Part of a small language model's weights.
Size: MLP 768 tanh GELU, vocabulary 1992.
MLP neurons of a small language model. Each row is named by its layer, matrix (up: input weights) and neuron, and shows model dimensions 96-191. Each number is 128 + 24 x the weight over its row's rms, rounded and kept within 0 to 255. Numbers have three digits each.
Before each neuron's rows, "fires after" lists the tokens most often just before its 100 highest values on Wikipedia text that the model never trained on.

fires after: "\n", "|", " (", "-"
L5.up135:127141165127109141131148135107128128147112113092150125129108147114165142077093141117115112141132106117102170124134085122126101120109085116084157163138154106129135106068143137130106142145178154148143165128181140126107212152132117114130121098157107128131093130104091096141117107095123166136

fires after: " al", " Mar", "b", "p", "l", " Al"
L15.up730:115114181107133113079102096147128129113117114109079119141100121094101110125149112148134093089142125125124128165119169117120146131129094100178124143143130133173154137168128146146168122129151137144127108136132123118100117137110132137153165166107110130118129167134098167118123080124134105117

fires after: " a", " A", "The", "A", " The", " Gen"
L5.up166:098156173123152104148123154109118145133107113143131125126122102099128073097132087109115121127100116112166099150126108135114136131116061142099120137117133098136112106084143103118112159171100163093165148108125145145153134124148110139123123143167075110131133138161101102105123126157121130139

fires after: " B", "or", " W", " w", "b", "ank"
L14.up351:104161136117159125111097127193078155125136120105093159102145146083155114127144086158101075159169141111131113119112141104178138107137151143154150116098133107124122132153131109121143137118130115123112106130089106082129125163114159124120178155129106159146116073141123141158099155105120135119

fires after: " |", " 4", " 3", " 1", " 2", " 8"
L13.up642:104130142121172121129157117134123144118132087117062139144164144081115100120141121062128169163093146152137159129150127096105100164119097122123148155090156143149141137106149124131135155112127099156155105140099124095144146150135112126144120143123152114151129116153087110093097124167150151127

fires after: " in", " res", " to", " In", "f", " January"
L5.up150:127104118122123119139142085135123160143132131114163117158143130137136164130131105130212141149133166116127115160132121104154160128196102126091123079150126069119147137101154124128116143105148135118122149197069101102122124132111112141150122115102154142162112117093148156140109106143152134177

fires after: " M", " P", " O", " S", " C", " F"
L5.up744:141136167107091119113087147125089149154111086151121128114140116112167126135079131102130078103120137138129115153134110149124158155129112132156154107112135144136131093126165140198105130105166150148108142124114123128133126132145132157135131131139100122077123119137094138142116106114136122171

fires after: " h", " m", " M", " H", " the", " t"
L10.up432:099145148128120127112086093133108125135135148134124107106124079116168139078115120105108101133118152157117128188175125144100155102112126113148174137111170132100110120124141124113117118108146133160122136095109150122123144157115105151105119182124151103127077109116141137178121092112150122120

fires after: " v", " b", " V", "ert", "ol", " B"
L12.up53:127112150115146121138126069096127099094162101114112137153130156145120105147163135105124128103098098124146071152171128098146163166167130097106140143161155076130142136139149125156136118123107160145130107136146127157148098141166114116122124160160167131118119130143147142124152132142141136099

fires after: ",", " S", " I", "as", "w"
L4.up469:121097119122136094132177119193131135160136124139086138093133128147164145160168100127091148150158127135095143147118120123148110129127123120143088122148128131151118106111145129138113133172146172197140147122116116129127146128132117183155165091129104139143093121142118158124118099106162150133

fires after: ".", "S", "==", "\n", "B", "U"
L5.up94:129141164159143142112130107088130140087120093110101172167126137102112135135136090100152105088114102130117117093159123101152138115127103172144134121114156092113097142115124165166116128111126117121162141133114154124098099128106082145119152168134179117132117133106085182155094117139167176168

fires after: " O", " U", "-", "O", " ag"
L9.up571:137102140119144128084175149117123165141115111125144116150125125126107102133115113104156157145111140112143126106127125187096207152118086117097109088103125115168106123089131161111097155118107087163088187149094144167126141155145134140154155117135122108138121087133115174132136112147116147145

fires after: ".", "olog", "–", "8", "7", "6"
L3.up27:126088138128176130126113110145130143155192107132117092108126102126101137096115114144108125097162088164100106141116143165135131108125153115099146113101111167119117115146103161133114135140136135191098118122177149163079132154136118132184110165114113117116144124117151114148131118142143094120

fires after: "-", "–", " a", " A", " g"
L11.up577:052142117098152105098149113103121157121138133121158136141161122122089159098138109132167149117145152115141091145140116147099129151130135161083123116112132140158126132119123165115105165126108122119155160136123116105122166159113142125163136102091111124165123151181129186102108136164115147135

fires after: " W", " w", "e", " N", " F"
L12.up33:112137132119100109108100133154128125106134132105082172136120126076164136182153137154118131109165108123134158084139118147148087120105111151121103147135119118134092154123163154138079119116146128139143107125102146137116130148146137158133161139139123127120106114122142146112078130146116131132

fires after: "S", "os", " r", " S", " s", " won"
L11.up603:126147122126118134057127118123121106118128124144144120134172087125162133133174115128115137137114129163116134156142144136124079139146162158123140144097195131098087162077161156104105128117149146140157099115082136060122114152063123139114124140117096108157140105158153155145098104139171165119

fires after: " the", " /", " (", "|", " a"
L5.up689:126124142123107114140115172082141096133120116174121143140135115129146099138154111078145126108109144112167133110119095139130156122140096113104162149077129095130130144122119104128141173139145165119100146113135108124102106136077099144091133176116125096160153103128075177118128120155151157146

fires after: " C", " G", " g", " A", " E", " a"
L12.up717:112110134077149130121162150172099120128105079110131142136170103068152104131112115124110168077099162150139119114118125104093157135112083118168149140093152128131114123135134130110121113125134146125118149089144119146125128139182100155151177119115100099115099143142117124117160116155149124177

fires after: "A", " a", " A", " one", "20"
L5.up200:135213147131154113157121111107147122131132126129098135155134149118128124107145141120137124121102110083110121164118133095134121107109125136154154116146117085124082085069114121106143152107108136136119145157142149116124117138128079130118091135129153132139095169144103123080113110139153163136

fires after: " U", " G", " D", " O", " under"
L10.up121:114110143099129099092170180124149149144066109134132086123145095139079091133118157127126113136116151137181138133152112162138170106143086127164150166085138102176079118118123165115124149143113172153134155100097133183153123127157135145174120148146075121082111126178117093092089130149142115171

fires after: " l", " was", " part", " be", " sp", " most"
L6.up220:099136118109163088112142081120081137113146097157119106132137178078139159147119139132102113111135135132137118135161112126139123171138115100104148132119137137115153075129144181118118145139117135110156148118154111126126125137104132087166124185140137137125073126119154112163101128089156159117

fires after: " f", " (", " m", " h", " w", " b"
L11.up471:119153123102151131134102092133119188094136124143101134129128135145146117089112146127155112122137106112136113074143135169103134152114130127119159128127119119107139157149145150128099144142119203152121089089175138115131130144141093104168130159088111114146074157134131130149108115133142129152

fires after: ".", "6", " t", "27"
L13.up463:111112115117131133178136130188151189103124151115098115090124080139112112147082093104155095116134125156109158111146111159112110089126123115110112137099149143119132131132143123111094102175106145186117118097127166162097144110110122117214130127127172113137111123119111114149110144132144151113

fires after: " the", " a", "\n", " is", " his", " was"
L4.up88:096147125118116123128165176097117152113126096158107144118131072120144106122145143072129143111122129102145128099128103075115144158104099112125147169121140077133130130129109113082126169153148130107119157069153134137145125133123140130095138153141070083169118094155150172149148117113108146141

fires after: " A", " in", " f", " F", " Ar", "ort"
L10.up327:109112162105129093081124139113137109104128157112130134147111117122130133065141142083125142058154104148146111118144126168092162123144110119123130152112166095153138114112100179124120129155144189142128149168166095146139123146118079152150076109102164137106165150105148173153164099096116124165

fires after: " L", " H", " S", " G", " A", " K"
L10.up626:138099132102122130097100125142160160141112122110150154084168156121149144093132140155131120107135114128100102146144155143052154164113145150160129138127177112143107136092143133112116114138167129087109155114126142099119133136131109164107107125107139131111125143136106098115133089097118116162

fires after: "\n", " University", " (", " House", " County"
L5.up374:138157167131079116132153145109185115128103120142129185123189143133163147103088122108116116148133132111134154090179106090145164126117126099105117147115124115167132099085126085149114172102134118146126154109156147152106147131114092130116131146164135135160143076110120122124134112140150157150

fires after: " the", " (", " New", "20", "–"
L5.up701:143160173107125115126099129111109161112146100165130117123121133112111160140165116125149126108157170134111144137108129114103117118115119141164194193104115102125144102131170109150131132122157114076130131152170141132091122121082092126109173154132104181132137106141128138131105111134151147133

fires after: "|", "-", "–", " 199"
L4.up273:138169125132111117114153117120131132160131093132146097166133184139132116117090135078166139109151150122103100177126097136102134134137118083080126122134119091130117147118129144129100129102153146177172159115180124124137181126108112142099113138123123129110147130146110122123111118080134144138

fires after: " an", " (", " t", " An", " m"
L14.up709:080096144116152103110118122103108148166115143123134116170113079148171118110102140122125078105144162152097102119122099143134175169146130135108124095113148173135125100145102136092118126168160152125099157064122157142137164138142149125158136173102124126108104142144138145132117114115112085138

fires after: "i", "am", "an", "ag", "c"
L9.up117:102109137104142121176134122107148101123141101087094104094154140109149114109121109105139128106111135123089117161157119150102120163118153139081084174157107151161124125108109163154155147099138132144144135069110116132106183156104135140111135145127145099090088159140090116156091118121132148134

fires after: " S", " s", " D", "i", "os", "as"
L11.up6:124177113152078124092136130108134121159147127114077132126142081129146131143143110124127135128104133142133111112196136113108161118155145110110144141177149124129081132118140146135099105153155175119127117146131141154120109141145095167137155178114135083104130129114117108083138078134188141142

fires after: " |", "D", "-", " Pe", " D", " •"
L3.up175:137111091148153104093142130131115141153127111112070172140125129141092122158110135087131102163107087136125072113124133093100135166119114162113151144143140112119141089087126116148138100098121124171174127155108152135112091137102107127129165129126132130122084125127107142144107133131151209135

fires after: "\n", " United", "A", " A", "th"
L5.up453:109166162150124106154150114119128110147184109153116156167161084139109079126105117137164129145093120129202138145159122096162123124130098107095151086145119072151110103097121165110131184139119100141144130088130126132162101131116111111111136157149151116164079117134099136133119113139149123162

fires after: " S", "as", "om", "s", "S", " s"
L8.up700:152122111131145130133158130129116148168153120158146099096113155121170140168141111127123155142141122113113122150188109140137136147181106107086122169148178138114082112118157177117131143154136149138136146087107148156109145145101161138150169109122142109144122127084095118104142118122139142144

fires after: " S", " s", " F", " the", " of"
L9.up7:145146135110115084115117165141121150132131142164130176097127152120119151119130141136112113151119097160154126101141087148081130174176125087145139156109144124159117125093138146098150118141155171126120148135126100155113093142160085139099143135152088110147125141099133138162100103123146155153

fires after: " part", "-", " most", "\n", " result"
L6.up23:147155106097101100089144103116086140125166132118146141146128126136171117131133106097135108131139148125145181113148104098137184108143136126120138116139152176163133067132165143088147146107149127146159131128133117120111105134147126099139114155136158091151094124122110112148119121095125155128

fires after: " B", " V", " S", " Z", " c", " G"
L15.up580:145143134150125137106126138114187112077085084100130132092210103108134130112138121123106120173130112139153143164138148115133113159099140142136140143128119132148145129097143177124157102114135153116122117092078091174135107151140147127111145100123138154136074140132080120107124119125137167152

fires after: " S", "s", " s", " in", "res", "om"
L13.up696:161092099139094112125134074117132116175149143120119106140137120144140145098133122123161107099117141150111140142144127126138132121168189105125120151163122112134162162101155176118107112103157120166111096142109116104105147167102105138139112128102107121117147142152078126164144095122213148086

fires after: " B", " J", " b", " Y", " the", " E"
L11.up401:094164134128155143111126162119123112124105069081148169130158139112092155109147122101098082112111116156141128126148150185123130133114104145161131122104162127159105123100145148108119139149174144125120137145148147149135128145140069111090137123163118091114132120123090154097106133150143150129

fires after: " 18", " 19", " War", " U", " United", " O"
L5.up670:130102150144120104127133151143139139088180142104096144143158122109118177129170123146127135116134117120139144104143118124147154147147101123126146107127116091103129122097112137129117119084121113120119138196092110157124119152110110184117117160142156128136098145128174185117131130126128168157

fires after: "r", " h", "h", " Br", " Gr", " H"
L10.up601:115061124087127115126128129102071135148168166111140114154152151142142142172116132165127147139148085148138094144136174117097109136128119149138122087126154102142169115108107109115118149087129138150118158120104144124110137141144131145131160123134150084103130100114122160094123111127120081132

fires after: " U", " O", " M", " N", " J", "U"
L5.up617:093128131122083106120144174143144131159121097110046148130174098122140069112126137132146097104149131129154155110154111161132147127138114132153099100129124086153116094106148127124126131120158168126103132136088129132152126126126098134121109115119151106136082099126110155140102131138148130181

fires after: " un", "-", " (", " ", " as", " Un"
L5.up749:046133172118134121127144134111081094113186095144153109101133104107129106137102144129169111146094146145171131114130108100085159121163133141120129116128133131134115110114108147109112154123135122132181154120135125128150096157140112102116095153117095113154092158146119191130142114127150124136

fires after: " F", " Ar", " In", " M", " in", " f"
L6.up168:131150139157121129085129109107174149124184121105133159148166135110116143080122147103131113103105107095127107127161105141098154114111117125172135114136115148175129082136145148120091095146156127141135133169159132152091127129133116143086123128141177089101117126156123179137134112146148148146

fires after: "en", "ag", "ot", " Cent", "an", "ater"
L8.up497:105171123105125127161101104093108114133134076088100117095153118111158173135128124145127150103114151140094108105155119143131111123155105148128149155123132131136079120081122104096100176115186137136172139101101130123106143153082117135109132127137100124128159151127135129126103150128096153138

fires after: "==", "\n", "."
L9.up601:105118155116139103141113155130128154131137111072097103129141148139155140118103093094151104130067116109102136109155126100153152128116120171122127111129149140135096123094119106200088143090163147105139112177101128147091170153093105139133151084107206164122134115121110120132122100142137119137

fires after: "-", " a", " d", "ail", "t"
L5.up397:127126124115165115094141110168106165133164147085143131135179137120084152096153116088119117108149108118123096123144116103082142118115131168106099104133116127193167131121153138154134133103116099157155152103084129136135141133147120166172086164145121137172117115157157139115079134163133174146

fires after: "or", "er", "our", "ost", "en"
L8.up286:087125104131153124078150119121136111097156110070106102179099133109151181158136115080130131126114156115122153143124113135104146164128112112144120117160104116122091161101130142120111128148136124152147160109157109151125149145128105147156099154131121126133115119155167107126136129134147092161

fires after: ".", "6", "9", "8", "4", "0"
L3.up294:134066132123165114119091108134139154138191098121109109165161117143091115116128093131128097111145108145092116145131122151160145111127124104131124111129137124109111113135142130144108144145119149175141124134102181149096138141112088160169107127138143108135111091145105150159128110130153135147

fires after: "\n", " M", "-", " b", "|"
L4.up30:104114126119142125113131125154096159117122078113122139129090138130152063076110103100101075119121115130144139112171109110108163136147078107110123148102150111172121099101138173136121169104142131189162138096126127133145147132130120129130141100141163095182132115124115149135139123117144127108

fires after: " 0", " 1", " U", " S", " 2", "S"
L4.up404:129128129142114093094127164106144164167143114126112131086164113128128110165131143124141140121116155144143115122144129100107155131123120101082119144128135068137134078134138076158107129098132132142121132105112134147128113133162093123142117151111123085133088109092097203145123126114128113170

fires after: " g", " G", " f", "G", "y", " F"
L11.up590:093153165140158109168139141142125126125119114140160161138191071104135144084099081066171138094170108136120137114139113127123129131129095121111162144094118096143105109105113136125097127150115159179103154125131141119135114117140103155143126156108102096125119138133085124120110118207091129148

fires after: " in", " In", " O", " U", " At"
L4.up295:154119138127099094130120126113143144126123110122127109135181144131130117172129131102128108129125140130102153131122095138146158149150123106128082098131107073127144129070105127145133108111146152133103149169092147174147151124136127160103150121115122132156098119114138154114105119110130160157

fires after: " St", " st", "st", " r"
L12.up339:133116143105131109116140088129120154127085101134133130171197129150104150161141122086134159138117140128150126092120137128113148106114136130122118127103139108164105098105155144109123137123131143138119158157104151150097137132137106109142125165148125076091147125142156131153125137149108153145

fires after: " |", " G", " And", " B", " T", " K"
L9.up63:128144158124090137091142154163120168131110112158078140110191148088139142124155121119124123127157170100089115197144124134099141129133091116143107158128154145138092118130149112129108114095130139124157161136128135169136136127122096119087104143148149113112126107129147113109131111096144108147

fires after: " G", " D", " L", " R"
L9.up308:131088173121100128131128135126149128118108094139125129105185128116136133142136126096137161119136129134137131146128101130094146164134093126122118142141151068149065115134136149181115086111138154140165124106067111122109106138162101149130073156154151107139135145173116107126110141109135082162

fires after: " G", "A", " E", " g", " wh", "E"
L10.up120:113080120107108123129166130170131171131095085165133129122170089162162090083170100121173103071121165148125129113127104136130182176135123103136113125079165113169147125136140112072123123092104109101118183085136131138136119145155083133142143170110101099136102127137130133171127127136148121142

fires after: " the", " h", " m", "ower", "em"
L15.up416:126176152155135136069120094073149141111109128159131135126106124131164137132126091120160123102152108115124150143135114164137133135151135156101121150113118159152132107096140106134136096127161195106099141069142127135114118142090073079125146146111115102160103121152123152170109106148150153145

fires after: ",", "l", "ach", "ass", "w", "0"
L8.up446:134096176121146127130099073153107152135176131132113107111139164128156098160163090148116111120163116083099121155160140135123142120151133069130125141129149153143123128105145135166125107117183162130150158135122133139086116117070131164104173111109165136127127132132115158112098110108139167128

fires after: "\n", "-", "==", "–"
L4.up403:127090166116124142150147162126116123122134141122119117107069112124149129127158108075160089132073107115072131132120130112151127102147137137107170150140110126127112105092116093134149149124156152130167149101171155144110117151102131138145096114136101176146161138100120115137110133128142156098

fires after: " ", "-", "ro", "a", "re"
L13.up261:053144177072104124126130149112151126115170121140143101151127120141135147125149128096150132123097097136101151089160120125124152147144092152115143176146133132154090131105110179133131074107116101141168167104141145157141159143079112158109142117088125146147148141153114141122120114116157129130

fires after: "qu", "r", "l", "il", " Br", "el"
L6.up713:139094161130151126106095120183112140107149128108098151138151130151118107134165139184115114113150096105163113136108164099136120159137142138150120104182113104133143116131113126105124085148148142133141114175127068175135087110140099132148138132127188111078101145161083106166138102155156093129

fires after: " St", " G", " st", " E", "E", " F"
L6.up706:124155144117124103110117097124149128148093126141109107132176104140134142121135072100149137113124114116170139129149124133105135094097102144107092121114108118140146102084127125112130123116156104162113124130107149139139171132081097168119120114109160079105135104136101173080089088169084153164

fires after: " al", " r", " Al", " comm", " l", "l"
L9.up636:104128127125149110102124071096091185158108146153105137106136133089136122104168156123124102078168138136128131145113112130124185158125163156136119138137132165118145094093144127116097114100088129152140126113137167086116161150144109156126149152139145147120127123146136123104106129123142152140

fires after: " G", " A", " O", " W", "ite", " F"
L11.up249:149070120091115114145103113118149129116117109167125140148146148168139131130156121079144144095117085140097140090155121119103135106128130147125092137111116100173110129118118101131139164112127115125119150136154088128156105138116161196121123143100132058134154159143127170080063094140123123139

fires after: " S", "S", " s", " H", " W", " Se"
L9.up341:139171138109102135090148130120160180137163157114091132078145118123112131112145116136120144107117140131165063145146112122091136154141075147122152171097149106105129147099100122092143124125149099134125161115139133147130147165138120146119139173125106079181143115075120122120133115118145115150

fires after: "-", "^{", " Europe", " Afric", "–", " O"
L6.up488:141132124102133139160130148126161120173118119140146106168094128121148105089121151138133092124124112120091135156127097129145134127161120091088131125147126105136093105114112115142100116186153152145143160088144155148103194143106112151149144111136101147136115146150141122106123136135134140121

fires after: "on", "n", "h", " to", "ne", "ly"
L8.up325:072097128132130122130128100103123134102132139173137110111096144154137152113141122109156135144118122148089146133135135130094114092151125139150148129055111121118114094104117133124125137122149097158125158121170138168079137146122099151146168137107128132149164140144159112148118084090117114130

fires after: " c", " sc", " B", " C", " D"
L5.up410:136178129114131100087121134118180122120103116098121148150154147111146164153145118105079147153138078123096121144140117123133133165168136146121116116066123117077119086112100145133126105136177123103131153111135077156136154122151116121113134130162124110126111120129141137097093128130141132166

fires after: "b", " B", " 1", "el", "ru", " r"
L12.up276:108105106145123090128154124150141124116097110098098139130154107127121141123135112117148119123135114110129151122133139107128124141107122092129098093107123144147133125127141120118126109101126144167138115136097115120181143122186143145151188177113168099095077080172142118166130118163162099165

fires after: " h", " al", "h", "g", "l", " n"
L8.up410:132089129143121127132077130132121132144159148108137101132134096124127140135123100120155113079143156143139078162125135127112092159149143140164105130078133091145113129127108113037119157115110130143091107111076170113139112154121156119118133188139161126177118107117104153138132112115128081145

fires after: "\n", "\"", ")"
L15.up736:088094135128132107106128157099118159092107060135119116154105138111155140118171116123109075161113128126090081164186117157113124110108079156107130128118111134171117131137139143139083142121161157129143108118110152131104117116114095143130146129135152115111128108143086161117168117166152174126

fires after: " ", " N", " S", " s", " O"
L8.up27:145115124101125132107077176143122104087126130129124129154129126097146190144151124121108104119092147152160117127118112190148178138142080135123113111108138124132139093161144129139129164144131097129169159112089132140124102147103128107106133139149118124101137138132146131138104135067131136160

fires after: " N", " the", " l", " a", ",", " A"
L11.up122:155131115090130134172121125116115134124147076139146114124102125166139144157177145090139144077128130146093100092133117144137153144139123150135112125105167091107112141092144131126127171141125126121087126099140080167109171157094134118152151131107118130158139132114109135130144110130169158187

fires after: " B", " b", " G", " A", "A", "G"
L6.up745:161122162119144126051135156143147115118120095128105138087145109055127161103161103095074110138126092123115118140119131112107125126130136162148141121106153103173135094114092142152135136155148109106130147118133137177150159119111126109149131122182123132115073162129125184118146122110129145143

fires after: " A", "y", " the", " An", " The", " a"
L8.up507:135101125131165114147129110154107121134116078143130128140118115097138134138152076081135147079112114167127111147145120155090140137149133117105133147105167095167111107118113157100137148111153125149110141116178142136141163161104142155107136132145107157127091156135103108150135133136133135162

fires after: " |", ",", ":", "w", " by"
L11.up412:120112180164083127078119114156179170082127142137077150118127127097150163149143080135128146141099121132139114171144104122131090109148125076160119153117143153137148127123121123142129114142171129132142106119146144165121093121145125176149159142113116094144086093118129161137114083093156138150

fires after: " B", " A", " b", " up", "B", " J"
L10.up224:126128150132122100123120116112125153135128116115124117105132119078137105113105135109150099123102144109141064156183112097102176129112086131111110103133106139186141150144129160133138138157133156147119092113118127149133097138156084128115122136100182088100127135125133109132117145163140146142

fires after: "n", "m", "h", "her", "igh", "in"
L8.up361:105116122141116117109088102162097120150125115157126120123098121162160157148177140117139122084139090167133108150150138141129087119139132149157169097121149120146123128133128102094112144116137156137103127137163162156062108135117111133131128143103168143138123135112111137144092100073155135139

fires after: "|", " the", ".", "–", "as", "ey"
L13.up469:104124115135163134122119138130128137110151084115141121131083156105101137173128107119107121142132121136126097165129111151108122119174152143142141149093094118182156068084167124122097147111156099133113124140135159134135136122119148143127116109165110150135188079158169152152139149140149156146

fires after: "-", " a", " the", "'s", " \""
L5.up324:152143124095115133058114125087116112130116133128141148133112048102122129142163132114139110127133133132121151117113113125088146109142116128123164128108178100157148084123092125172111178184174201113133144122130130149114126130135092136140107148125093138145091124139106130182062137124135141151

fires after: " a", "A", " The", "ra", "\n", "F"
L6.up96:125104139122103144146096101096136122111135102131130106156135108126178111102126109104153160116134104097120126119168119106137160125139105167111123134151158102163147139089121194130141170085134126111175162113108109146129112155130072126146126141130156131110126111134113108101077127151129149107

fires after: " G", " C", " Gu", " F", "G", " B"
L6.up472:133076155132150104095105108159108150106105121147094128151178143121127141120159095100102105126112130124143143156110138105126135125113103154170103148105117141133132077122142141115128140104157115129148135112096112149137149130125108174128117114193126084123115155128097152102143105121098135172

fires after: " Cl", " cl", "r", " pr", " tr", "qu"
L11.up234:139134150137172115116136106121081191108122140099118140134142123176101151111120098129135092084140125160095121197107122108165104124124122116168150119149159108115117128141143136119100095105139138170109120174123140104118111156121131107169148157157131101100153153138102121142136073109166113137

fires after: " b", " B", " G", "B"
L8.up550:127138135120165134112121113166112136085152093120100151139149129090134170146113143122130141120125087143156126131153138107106135092124084160183140146077133132100108137105098101104113084140141111148133132149147128136115097156107128115139113119185093089157141108163089169082105130136135117108

fires after: ",", "er", " D", "or", " C", " Ar"
L9.up137:140122108118105131130135128155142135090128094156071110116122176131148132143123110086129104118107123137139168132163132148115146136166140146193136142148095118118088117104111155153122105110132134136146130151138124138141151150180123136138129153153135097100100147135131125092130155120128110144

fires after: " T", "ur", "ig", "ent", "et", "urn"
L10.up763:102151143125158117160099102154141108117127143106112124148134151183138101129108086147145157112070118142127124097129128148139114124181106107166109125089158094112094152136151148097116204116143108128184111118105119083158130161086091157147114161163148130105124077106121117165096110108112127151

fires after: "r", "in", "l", "ug", "i", "ell"
L8.up581:169112154117152137152089112123112128113198123142150134113149121135118124172150113130144069119120116133100142134117133159122117184149135132144150128150121142129097101157110124152110136099116123182170128145132112127090105161102139137099149100144167108138110136145119149163126098112195122131

fires after: "-", " c", " d", " D"
L14.up607:136133131117130115123136135157113116142110129094127154163141092122117148132125135103133128119097105169149129142142102109041165134117088124126170164127160101167093127142139132135125132141128157190148162137102124093142157149131119113160119129138120101172100153100113123124129111137157155139

fires after: "il", " s", "s", "ens", "un", "k"
L8.up205:137133144131094110122114129143125092146180108133143125124125104158146146149123103150141099090123122120116092150134132114167097171170153124141124161103122075110125141105117159149095140128168156155142142154081134113120102160119134118142095117140135135117155142145087156145134128142167129144

fires after: " T", " H", " G", " N", " Ch", "ent"
L6.up363:164175096105146070146140136122134106131111125125109151147162149146127116150111130118134166160110115133145137122131115161150133099177130101093108091098141107156100143154091130144105183070134133141147149098116129111123150148154162140131139183177141122122121092094111136093109119136136122169

fires after: " S", " D", " R", " ", "er"
L10.up317:134143118137154132110177130136085143115141129145104096111114152116160165115156102123105116115102084158135144152155110187101196153139097124157136092144139083135127121069156159161107144158143127137163118109129083141125135153117141114129115121130128136107124116081151123120128114159204148151

fires after: " 1", " 4", " 0", "–", "3", " /"
L9.up645:096157117142126120109158140130136147110123115114107099098187144136142091113141100108146158112138121125145116186128142127090118138101097108124102100178126110142136141106131077159123142107184170181157127133117096119144168149145104175154109136152106108104112112119075135109089122141170128164

fires after: "idd", " mod", "id", "od", "ug", " All"
L9.up312:117108167139115119165132118104095138141131123155120125145163171167091120150122131141125122113131111119130135120117117136124130159118119139167124146142137118168148117135130145140117150100127183173158145120142079105097157142118134160141125161117129086156170138110121105160096151127140138114

fires after: "\n", " M", "oc", "ic", " ", "p"
L13.up643:090107084098161101151119073130156132124144101115141095119163144106094101154133156098120091082148127120112077142148143142116109116161131115114144152108123126131141095120159088149123077095120128127161104109132143165126130114141104156096128111133110163139118141108156114095138146128124144132

fires after: " Al", " al", " Ab", " Is", " in"
L11.up475:101130091127092123085126089129136147113132119144082105116117144095111144138159130106156079125151118093119113170195122121087176134134144097122112122127138152195161108123139111132110115171124127138145110147139140134112159144163112137108165164122139112106111120117130153139140098134165142147